config.yaml
d_mlp: 896
activation: "tanh_gelu"
tie_embeddings: true
extras: ["capped logits"]
init: "normal"
init_std_qkv: 0.0184
lr: 0.00264
grad_clip: 2.0
schedule: "wsd"
decay_fraction: 0.686
steps: 6179
MLP neurons of a small language model. Each row is named by its layer, matrix (up: input weights; down: output weights) and neuron, and shows model dimensions 48-143. Each number is 128 + 24 x the weight over its row's rms, rounded and kept within 0 to 255. Numbers have three digits each.
After each neuron's rows, "fires in" lists the words (lower case) most often at its 100 highest values on Wikipedia text that the model never trained on.

L12.up519:113103124142136148125150160152089141096114124143156137153169137139132169136109143128103113102105156142110115186136130074119118102135140126130078099124090123129107125179150117112102150136122128117146093128178145120128149158131132133114134158110155119166121093124140105146119151139177105149
L12.down519:153122132133143095150094070141152139119149123144113124161149130102123126106130128104140147121115167150135160120097136142156153142125119110127118110120127087162129128152151132081121127143097110140113148118118104127088126100073091140107106123103064071164098121124134115172121096130130108176
fires in: "an", "anthropology", "animator"

L5.up404:085100107134152115159100119122147167147149087146092131124167088152127125141126115081170153094164162150133103102107163146088172184123156170094121113134115126101120142121125102113108137183145143133066157141130176114176114137159108159111110086108142178121134103136078147132134186149071094136
L5.down404:145113104174123098125125147111153146081127077142148125114157111178114155146121102098129172145124132141113167164123120124135115096126130138101113117116104120106100126128133107112110173174144157103160121149128118126136127100149127119175067153151160121149162142149151168158096126163124126170
fires in: "where", "when", "what", "which", "get", "whom"

L6.up642:154086112127105163111125116116154103115099119143107120130117107125128157133161093151119110108127133137118132122145170085155159142138100150118122118187120119124146118116115113114140138111136148135162123167098114097115095133148085148155071136098093139144096121142141155144115121125151113148
L6.down642:148149169131086132097147098123112120148150122160108109111140163098105142168157158166132112162090115161178108097133123147150081122183129135130150162105114119098144128138105084129089115115146135100165116103147104123122120120110136156189122164096145101089153125092147138111145143085089137143
fires in: "first", "themselves"

L4.up175:119139106159157120121078155142132141093165137141119129107131130164153175166178069121145113121109146168092121117119146126154154160152114170121123095118144139132152126138086089150126129142126124094140140134097158123112150117146101115140060143127169140132161121123141134104118160165139114124
L4.down175:115102155119142081110151167127109150086090098088086138091125123114120167155147113133158127145113125117106150095152124145125174124148121147081140120118181117119119125150127144129101134080120137098146155114127145100114116117140102126120131193103153122096172137140161170093108131200155150129
fires in: "also", "already", "not", "t", "soon", "shortly"

L4.up178:158103065199126140185108152100130176109115119131098128127134123118105144145120115104127118128103115162140141100116137095104127133112135142074124135153083107141111126144130149123150110132104112107103098137116128121100102132122150127129102106091146131082114078120109151128139153113120130165
L4.down178:132114117120129116117125165131104099136128077165125143127086087091098121120155106104157119150127116117114125119104124114129110123134107145103111153091111113127124131123094134132118104115170176157151155166082110113169130156106145130106143137098136123112148156137156168092133122190107079138
fires in: "him", "himself", "room", "next", "subsequently"

L5.up338:137129128145157128127125126138101102106113091148127130106120112139075154148118112088133101130076152129132094101176153133119130109103132155166091144156181110118134166151112102144154097124143107111135136143090140109168126135132105133130119132126163154171125172138081102084125186172158117130
L5.down338:117129179158138093149151125125176156142097081163116144156136134112107109131124096099136102162162097092164157102091167127145157162151127090120167120104129123145120103121127108127114145154132111123125129103155122161119115104159170173185081158149147149149096117140120125131111104149133116091
fires in: "years", "death", "life", "much", "broken", "week"

L4.up361:151165120121146146099104109123173124187185133142125128129168103105122125105158162107141139147143131133094119117098104078152132082135132134130136162177129153162125091101136117147104124146107141113141113157125137151099118145140142129145143075105147135132125154141111130121122119106166136112
L4.down361:145100117129123148109139121091141133138119128060078148144133098159115116124127108118161138123102186158097123122110138151145123133130155061114144148166117141103084132130117157092130121145129140078154164123121164179118132165156125130090134092117153134116112141174108123125138139100111167133
fires in: "began", "based", "started", "1939", "1930"

L9.up759:138101141148140147153155148120081145124140123135111144130118108124116122108148183134137150154127122134105116091162144130134084120091167155111108132160160110158122083123142134072103128135140132118095117128093130119117118143163084153113127146095095111111151094124118104186107129126166088095
L9.down759:145141151100139166129113138152170149083107130113108124111086126116125122145158114122089147128114073155152144130089106156135113166119116112169147167122163149121125113124119103117151141131137142119097181111112136126104135142109086164150115119134141128101194147104114142112069120153130137112
fires in: "him", "them", "himself", "theme", "themselves"

L8.up150:110089158160121167135142159140099114164096116136128068115127135159113106123143124106147149115117122117153082174115130116154120082109137143097130098156120139131120100122082149129146114139157092104121151158154162090137146155152114136136091140093109138099162123131086130144084120101116194121
L8.down150:160122129137129152147130190141150092121106118079128112134132137150122107136085093133134104150118086137150109136128171123155138106163109159107139120109127104094123095108098109123115156133158126095156206130145154125161118147184136090137155151133162117108142113135128139138126129117110156120
fires in: "the"

L8.up681:118064126096154132142115134127122172143125132142073098128112113129153128138165085097104126136118184104114145119132150072136125161127144174120119153116149099135139115130121135117130107141145145122123149127102175124169111100149140097113140101186121168094157111138095106126135153135129134107
L8.down681:154117166118131139157110140134098135080153103184120157110169134131121102146129147113091085145105113157126124124124125165103115092138135167187139141172147129132140118160151124118097099117137092126153093110096144168138137130133110111088128134167144132131137131146140150139130080159090077134
fires in: "you", "it", "she", "we", "its", "have"

L4.up504:113083108163144169118127135138151125133091144133134149083121088178106171136122135134166118101089158161186104124116149084151118147116173108111115167108169121123125147146116117146114086116162167087126073147108136092148117122180130126108096144109093165118151090117125139093100143113123094144
L4.down504:170106142138121157112148144107110103081107156120131128173132108110132131139116121116128167112104161110105177098135095139097154157101131105155142139129102125145145086166134099097141127145127129098164141063116055150142118111140149106125122112189123106151102116179111090131108119127129176117
fires in: "died", "role", "life", "date", "years", "later"

L8.up789:100135089193126138159107144114148135103135136141111142132148105152145121087106129147108072136142131107169164155137118107126151102085103113144138137114136131170133145161093105083122116133117158104148100143074133123117107119133101124097106160106106174109118130089110159100112141125162095124
L8.down789:125178102106134163130139132115107108129116114078179149122080157132128157141139117124123137143170189159085146124112120134136126130144086136127145103101140119140182125091118089195113149127148149164129083104153118114123129122150155141097137151102138123121124114101180093148163139134116151119
fires in: "this", "first", "following", "death", "debut", "next"

L10.up469:144133148100140170155145133096104140126131111142138135100143158120158149127119113101106119148155119156120172138115135125094138133144124169073108143169132099166124107164133120158146192152145117121160110141166130124118157118117127120123135093132129118084122107096148113170105160159152144139
L10.down469:128140157132126118082130150085109133112106136169143133125145110119086149141124095151143141158145135142119176183144146142142141121140113095125153088126104119131199156114097167090130123162123097130056102097131154105122173154117161081076122142118113102135135128174149105131097124100108130079
fires in: "on", "utc", "u", "california", "ukrainian"

L6.up226:143091139167118181111146129134101136126142149152132120077124156098101125081163084059160151136136126121132127115114078107136083120118144118108125128160138169132128108148131086127119146112131139139142099115127132098109163174173170122111106095109126173097107076140166153135131141129109168120
L6.down226:131097093114105162121103108132123121136083165124116150167094149088118143133128158099190120150150125139121131143103110096109166120168108141151137162145148176124077176165135152134149127103105147117101093174119128109126139114152116141136108094137151117136118145118167104126132147098116145112
fires in: "right", "left", "rights", "northern", "either"

L13.up686:149088153135123127155117123099149164186119096138088119112123110156118160086139148102159121111162150096139106099137140091169107100133127166103118128167145117158123127173120151132109127142123125123134129109123165123114111082080129140123155132148146113108150150123120111129108200114179112130
L13.down686:146134111071084105159100120162172097106108112123157120141155123153122113123109133111115134145121143125152122171101117151115155170134158088110156132147090122144093131137140173162146156161135154122126118137134151155130142147123106131102130104082082078126128112122152142129086150139090170096
fires in: "an", "and", "held", "another", "located"

L8.up81:097128059156107125132110167107096093113151143140089117116139134138170117124121132145123130085118131132173137173121122133135113134111134154129106130143111131141146130120132126170140135130177085160167148141157127069136073161122103120137107122140097137119136157122096078149087106116078155099
L8.down81:138093175098142135132152162118133093139083116058117157117123114126129123125104179113140099163141116111127135105140155135163138122134119122084160148125112139106143102097125113157127152117132102096147164108146145153133136142149110111187145162172114093120141105122119109145129118141149161139
fires in: "the", "national", "real", "their", "these", "no"

L7.up554:133098096119103127117085126149114183157104123156103175124199092129144156111146102107131120160147188127147101120105116089115128148163141168130074146099102146147140128141121128131158153140098094102115128131116172114193171115136150097138155135104082096120103147152096134132080127119116113114
L7.down554:118093110091147100146104104133138118099107144170135164179119132096119145144146101064128093176160100153144098116110131126113115117108152118119109139128077091091146155112129112145191134115124107112134146084100097140152159118122158143093154086144122117088140142096126149129127184107143120133
fires in: "on", "either"

L8.up325:115109108141150107128094135163138100116137116147091119129176091150112111122114095141135116138120201099145125177126139110120097164146129106141066135165169135168111121130132137147118104108103117126133115106130158115111129109101110126137128164067137107130092092082105119149102116148138101140
L8.down325:122139087106123094113130079130131104095114148173129106125128091129130110097127102118131109144113127108113118119147085125165107144131085098142136145168150077116164144129147179164129115169106086168163110080138131139131153102103140112138149107116152103148128125081114131153085137096105134137
fires in: "an", "what", "brother"

L6.up830:161139126124180124118146152140080106129137102135116137108135162138077167144121165130162148088159138143166148104138175171134135117160175123130079129114092135178146104126130092100125146110152086119114116160153186082141132155105115108122133147145091146133120106120100156105113154122149160104
L6.down830:150147138130159073105132149135134097121107137148081099131119125131111138111116129130157129128167128134101147106089147105136142149211090104131117168117155152141160105114130129148085087114123155162132168130138109142131118116109146096180136140159149177073182079096101127116135140109167161065
fires in: "the", "united", "red", "good", "real"

L6.up464:132117126116193122131121128106100117156156125139163122106164185157066148101106138104135126132107147129149127138138144096091116142117164124102089141144144115119115109155122129125115080139157084143156099144097158124189139137122116159098113118160121125152176144118081125092113157111147097135
L6.down464:176093146147176093125149126166140114111147145095140118137078172127100127167112074094134115113096119127120079121098163118125112140128110109094108129111129116104135120141119122164103163112125134094139107126141120107152166132150136111122120109178162125135138073133155110052159128082132119149
fires in: "a", "taipei", "an"

L4.up879:167114101148128133161114123143128112131155128148111138116125155130141108114129138117136149157124138112123100121167084156167123161123147164106126134185162162146139125109139134159168126118116111104170103124122131119131109123145100135132089127121091127128116135124115142107110145154155166119
L4.down879:159147149119102115140104101130132151143095140135133117106107121135124139155150130141137117110167112148109125087112128134149129166140089140161158107158118115078136165080106132142130143115127162155163102132139124140089191169102111155129100093128122142205135103126098113117109105139131116114
fires in: "took", "started", "began", "joined", "reached", "continued"

L5.up494:115080087135119121173125097085132118105165160133116129113147123154133129137185120125157111134166096118132169141167152098102142152173146174123111159134140163134120103119134128132119138133124130089146151148120155129131134123110121126164116185167153127131178081121160091141073128145102101146
L5.down494:132133135149129095149127129140119159114173140186069154150145107128116130146109080144136133100143089093123126115108141143074129147147187119151147121118158144130156125124151124109125119122170108148123128123146112132123089111134098078150181145113090118068142137154124149129135141174141085151
fires in: "who", "that", "which"